config.toml
num_hidden_layers = 15
num_key_value_heads = 10
head_dim = 64
positions = "rope"
bias = "none"
parallel_block = false
init_std_up = 0.0195
init_std_down = 0.00216
optimizer = "adam_variant"
learning_rate = 0.000824
max_grad_norm = 1.0
schedule = "wsd"
final_lr_fraction = 0.05
MLP neurons of a small language model. Each row is named by its layer, matrix (gate and up: input weights; down: output weights) and neuron, and shows model dimensions 64-255. Each number is 128 + 32 x the weight over its row's rms, rounded and kept within 0 to 255. Numbers have three digits each. A neuron's up and down rows have the sign that makes its largest values positive.
After each neuron's rows, "fires before" lists the tokens most often just after its 100 highest values on Wikipedia text that the model never trained on.

L6.gate1066:081166126136105132061227176125126167102097116097075137104149177149166196132181085159121134167095151120097139048134158159091151063119112087118124165065087119068157073130133115092149119096134154123115189124154149176084161159111137131141141099135098095084155097150163098057101135132178130117110089143130083181145096101140161149094116074122090136097159136114144096138101085144093194092069116084136135117112132091145146190115193130156176070110175100085140104098126178135105112092213166115141128090107125109124126122105123106200108105127136150107168099102136089125130119124140113115
L6.up1066:107130082115134143110137094146115141108098188076125121140139148130143188100162113116163120116105114132194151082050080101104119137144069066152121178116087117086106126182136109155175128121169098111127116101078159122093162139117106139176104131114137092141161109193109086101134185061160113098121126091081074153099113091184124082100058082180117126124132071072178144087160118163144167057036134158125080154099125154107096093095192096107137112115117093105182122075124142132113156136151115136093152125122185141128069143126133157150056157068119159135173104134058155133105116122159098110
L6.down1066:084112118101142169116110122109126148104090092120120118164111113110205150093139092120147127139085159147125089157086142050182137100130107155141145126155076148170160123180088119107153112109131103146087146119101129164128094080087077106162122133126143096145179117135134104140128175073148141093103120044111143154167110115172093113145109108136161116149061148097125160134115113208150080082119156150146088143080135161122057096088187154108068102125119127120151153117143118129163127103072129161087078145138124164180015087200117181146089141096151122156159093150074126123143130079129179069
fires before: "s", ",", "\n"

L2.gate936:079121093197124130160096080173129109089167119138175132114104131152107153155111149110124137184146120137140083149114138133167141157169095127164093195165188146100128117141086162087108107152104124125132102206082160117125149084168110173160109141178138139135087108081125125139141135060138119160192160137103076084112148156091135192097106135106122129114123146171160077138138138137040112131156109103121177116094130126065186126157157164109128128115082103162085109114083171135176146124126115137121082125071131171135082142130149109162103175088183140128089097133109085162134135089137135153
L2.up936:120182146186102142132127138072029161139062151106091127086170172124137159136139124111097101153146124121156138089124103089163159128130152140166090150164109155156146128164137179106170101074128154115170167131129192091103149173101172133142102137127115191137211128147112121070145168083102127141139085151138137140152115095123089167143112120140136149085129133124182153165189150187104108107030121126130127134171121102108090120095117180100156122148096132116148112150088100121137128146096100157097112165110163143092105129130111064175117196133082145132164136097113141098109165172106155162
L2.down936:122115076147134160136149124117116083152163094079110166195192064136118156106112133153137104164142101113141130165148102154135140221148107091175137151167090097138147079131072139128118153200110127156168077130139121118137144169163093032080084090097114142194100134117163088165137119128172134086163148175099126146133120073153114136059119167153146150125088131119092131139128139138112107139158090085151204134160113098131177161157153119138012055070150150150150123097154126132185106112144124139130097094072149134168090124123116059132110109127161157175216129177166116131151154097143112088
fires before: "\n", " 19", ")"

L2.gate216:142128096137082156144074169142063194165094113172061120080151108116122162103110110079123138184192121108145134155194086139147135124157110160113051204169080109070161123119170116154133151165133142139144155162142133072083116120086117115103105159142113071149134130124117118165105156121170161136126100092099089135133141127183140119149127113115086149122062183082135147130107078092153130087169122115072122144119141100145137147119140186153150149168145068127068072147136125187101182169140134163194101122148156166073107116157134147144099143125191112061124114094107155170104130164072128138
L2.up216:122127163159118097156083147140106202107062129138115141098085033110121132154121121157064188138132136099156123125151146145144147135147076122143137200169113125098157115100184133126110076097150123096170119138135146062080158134111096149161054148117129115191124171116147134174081140144158184158100052148047087105160157125187141156150157164125093129131117156130184184064132122169170135127164080130104106140172117113162107150127081126128135181202108108089091092137167153191089116148142113104162114114090166151062144093130126159155031168144118134142136168096137131108105166136079157164
L2.down216:191173106117156159119154129081156135104127090091134114155168121138105071152127116172096146099123140061198146138141153090121112070090136117155138033107126093125092149099173141139177144130100133116087087071147161132195121151153144151183133122150130099119145208127161128113114155097163127150085130092141147146089118115134124185082156066152135166120137107093096104154109118132118099132096139164121117133147076122119120124122144149098000114136138113123176148121117144123181084013171119102136117099125115092166115105146125162153110104114108136152069159144144180111100158131134092131
fires before: "\n", " 19", " 18"

L6.gate207:149097080106111126162134157129164100108197167130107084082088124105121168154080192128135107124107178187148099161161116152212062129174178100130126143072077074075172095172116125080111149111108181103148152182126143121077093132154138084107132089112093117080124152082144072099153073113143085117177120115102095092205086194152069122171137093109170068124111158129067134105116124147088136113154115124111102111166074136149157115129133178100092058108200097187115103134112087154126127106134138095149177117131066094120114136176174093079177108136078109158092137218151080142157165179157086133
L6.up207:119152091172132126138133163170080077112113182125145081087093130177162175103129154057101056126112109114151128141183108115120150093181156151064094120118068165107115145163139117159128107135094165157117154129135206083106167101170124189106064141133123076147084101100150137175166157169100124150179133073196137176138118156090120114124151144149167062090129147125120150112151144153142105136146125168084069044123165137105097084142160145125189109073134109193063076092143060115123136126139112152175128201142060172210113155092184130051158070144153162128178147160203139128120113168130073142
L6.down207:150152145098122141121149152117117150113127127156120123117165153000155132151135064110156097139154159134118135110109075141128111161113164149161131148139129131115115139182130150110127120077135128084139152137156067129116119127099144123157126145158070116097097123182138158167169152165138108191128127117140160131122137164116121143119110164157156141157140130057149109122104163128109125087125090185158152103139127087108166148154143125119000118099185079123132137142128122134080158211141167119166137154130146082147106094107164164115097142103105123102063126142122110122137194129116123123
fires before: "\n"

L2.gate970:128183146138139121126115122143139106098139104148157117125117144130135189125131108157118083193093119151140118069079112136124099113104156116112130090093108104181113187105125105142129161158117148093155150141178149078109151181117073096125164098138194101113096115147105128084147127116139144090071152142113145155126143129143128146128190150189141082096131133115080154148127130083132207139097097120106143127144103198176059133109099165139177126153105132060185193066150134193130074160099141111119171203145125147178129153145088159142131093051081186140145143077123110048107122099096130118
L2.up970:150204142120161140140175130118086105149138143133122107164143154145083114151130106184094193129129150118109096143134179143160106146069133132150101087130155129080113173140122108161206139128109113145161149172157166077117109157116141100084143108119159099107132143122119105154138153108116107105107138143177120123123133100084104121133074073100055092144155162133104160126121204134095176119104129071192172120168083127221100111065141152090145176111140128146150167086141139161125136149121097142139097139180079128122209109101101087163084145092126098149073152116122164120111113143139103100
L2.down970:161146087106145145125101150143109168125143133101136131110128142091104073133137020123143127128083151150130126105192115140187114165148171068190099099128134088114163167115133081073105069121133116100152034112147120152124129185121118165144149098135202097172070116143126165130121141106169118093128182151122132107110171150115095170126122074171061138111098162153137157140146146150134105122080130105210167150158149136184139166107125137124103211157159096136209147080119193127152094158053093168146112127131093134158144109114146160107118080096122153161054146146127108111128170107126114157
fires before: "or", "ri", "o", "re", "ent", "ant"

L6.gate484:118118142033126108177144113115117137082143149132129178111118109150168102120091053150168110105171176087114113115091136168068091129159056058138102185187154140072127091158109175120140110153118160154166149159118085144166155090143128130110127132187107106106108105097177163136166163136145131147166111116065109156139087165053134153100137117092149096135071121156079113146143126098117077062134143174096174136170165115129166118177085115150129072135131198096094165100179117157093098135112114125121158134117113116155170108151117131123139072168144129102084140183156167115147125179136139119
L6.up484:125137112139148143104106129078116122107132110183185129189103113109112152126136124120073161097140089136148065105103145178130192131120134129150160131089107108135205114109122093149144134084096108072149127112150097131163155153075154086097172155120115133124103181154125087102136183146127165129096154175141092078104145131178162140130140088102137108131163117103136223169115118139114116141112132087066089106126088124112089119088108157128132158132136215076139106129175197188128120110093112147099180215114150162137120146139133104078142136119171138164140125068149120082143118125102095150
L6.down484:144106109121117128205148081076113117126124117104137135100146095122107066130110100178119075102161159118106116133182085129131157184132098149141130114189179123129133127124062100128089126172105166103123089144118137112083072098090149076121210112126139087113151162191173110118132170134174106196203151150091131110092179165120180091123154142143097149235168133116191137216157075135066150161136172080087162116136130127102131132145110140175140138138113124127133107117154094148130137144185084121108146078083120141140163102156121141179126131099151081100165177111212137141131138113148157121
fires before: " |", "4", "6", "10", "5", "s"

L8.gate1174:086138075155137152100153136091145115151112178177104060102125125133133131178103136107148075167135186170120155184149128137107172160154159144114143128109135119169127092170123133169077105137103148144085144168196142152095124175142215148121130187139044074137168116056162107094132112106135160166161140075148096174101108150090172129176143103129143104090151132129147074106137162139135154119103114156111103063083125096125158095066158163192148180096142148128127143137099147131087119140100143086232192121129095128106118144133153089144188122122112168109111151171181111126230115079123200078
L8.up1174:120162114098141102140128164140039147152149166194124086074108120144161188080129152123148095104061086113163106089164106075162109134162176117131130104198171125084122160155091157107112167111125138117179156163076154144127104087169110134093181123106155149143142129126137121170119133169084138152145068142121107136183134130106119115131113110133106109156126203154106071121208209189100109129136106127117087173171144154076142095138138179108158137114125138138150107135135109100124127151156105110129145165136151145100118139180103154125133158184172102146129170133126112054116137132131133130
L8.down1174:087153130150134072096128089110138120116164168123059087118163070068144115140125126090154059125175156161166092146140066093147131196191105139150121147138122088110120116116130192190090157121116120132117132135138131122159189083120135209094160177103052110143171146160151170138113100170133148134124120154142109143125130142137159116169204145145119147099199159113100097130168170149097172158077113146067107160064128123135151096097157095138062123034153097156120058167149122124149102143117137146208130164118113084060162138124156109088103113124123102115131128095169117143188132112108190080
fires before: "\n", " is", " was"

L8.gate1093:148180137155127125153129172131151138160180179183135083088086164086110164107153047150156079179064118173114154086145136054129054067142107127149121091102165081092207123141078121123132094124135112087161191168136161133107117129116123123123141112089147148117157126134139089109118143099145113093159139069101118130059136111130179078137152155110145133118126133115104138137087145146161089057151128104135138081177122093070168156045108157139156131192232122146129126116159113154131121203155126162137114139166185047085146155107146119166142102131115130147118055119125115162135149147126192149
L8.up1093:168154145104123150111133104085101115098122120110155200122091127174103142146141144099074127166152123120133157114171149154190177110094147138220103098166123089141082115106167206167175117106138139089078099149113117056124200104150154215156144133125096109139112068138145131179136137113087099166096151154136146082100163141148089128075081189114139117120091166160150180071124166172130172149105081124124116101139142147114109128132164185209147134078138182067146119142113117069119082125035117087113060144082089119066145151111177125124131112131087137060197165138146105112099140107132143112
L8.down1093:158162153128147129115135148155095136138148160182122152104127138111170177089155088179165045201080095164170128132086124099128160107140068118103151145103149096084122135198056127112099177094070101092144133139180161155119087142164136153209132129123145191114148159122104120133149124065133135111116170081136157129095191158173152118189172165096111170137138109154175169118126170157130097121115121079109150100093088151068130123124138121123219131094191145082124148086102169128120180146121143161118129130137198090132171071140128136140145133121161113122123106076166133188158105138063159081
fires before: " |", "ter", "s", ":", "\n", "S"

L8.gate422:141111077161131059076151129117149128141120148158118108174125167119143190122126096129137053147105121114085086117135094145122072130121132108154076133112117033092093097134068192103211123152130102137141180119191148107081091124112174078134173134103149166113056173105185194078114169136112093126192127157116122075127143160133119136099078176115112213211103150091127162123108153183141122070118142091153131155119144109143118124093175132140160159144169156092168106039164225090109095116092126125119150114147153128162167157163162164119150074123097160125152160113174171140166152176143116112
L8.up422:200166137174108123112156052122118160136111127124121161123117185109078124073174085148096182098110140097162145149154136132177125102087094134145144112171065145128094104140120158094141116190131143146107128139153065147081068082192124114164187150077112117125062139126118126145161140123111071175155167132069188102101131121177088122123106110116133164091164125162141172184121133141176103099124098081092075121138117125149107129115140127180143103148153172110150113079131132155109092082119144077147173100148083162136127110126137116087134142158107110089147132040100132156157119158145151109
L8.down422:131131114130121157129115131073078110088109096153144162130150174150131106115096099151087111139076130114122164105136107116170152116120112191111142092119127162128162181084124113118122157115213114154095072173090110120159097142135069158177124193121118091116100145115151141129138165105115147132173152116165102123108144135147089144088085079094129131198168142064146157093134171136112112181125108115074162091113142162103030127120095112150082101137106153143110126170156125136140162110156137154141168166109170146165060115119145131128074142182145113100164114061117143100190161158122115101
fires before: " |", " medal", "en", "s", "f"

L2.gate848:080093147159111159091149161119087151111085147149123120133147174143135082140116112096132097178111088110137141136103088068077137106172145115105078123146164155131148054106115158180118131152116205081103167126167144114118157116080123155127150139163097124091170103103117108104133162130148176168168114148115155132197105154119149116174118134120141115118072176121147163125110109152094140086125141187120121139159153108143123171100147156150173137124104138166139142134125143180123125184120106148118153139143128177164125117099150149135159145126109142154183168124109079128126188138070114129
L2.up848:106044078197118114095112160100071167133073096171093193114083109141163117111151101117159117169053089144170054147122106112120127116169145170101137185176129107145170048127191161160126114123120116141181116117055134100142135131162056123166104125135173102191127126082112136141118156130118165080129057132044114166150107199189171135135144131130118156113116177123176095106146156101077167122138126113099140199131119097172177128159118152117125125136082097134143173069131154156145113102128134136142148062110116190158122110093141129152071129138134120143135163137158116101122126115132153118
L2.down848:182129115129170109088163148147124113155086114054098107127102080118076176111105213164146154119131079110156086141150142154075092174099155142150172093130104153145140136114174139132136108160133137132149119099064169094144140140115141031137146091215122100201094127144149115137044103159121111123132132076116146122136063170138122165064140133187187135109085122143168110162195128140146123111100122124138164164108099122121179111119111134147116121106110128123190131115147139106186103120162135090120122112075155137168111121121145094162129174160109104140178120110149108114145089097155104089
fires before: "\n", " 19", " 18", ")"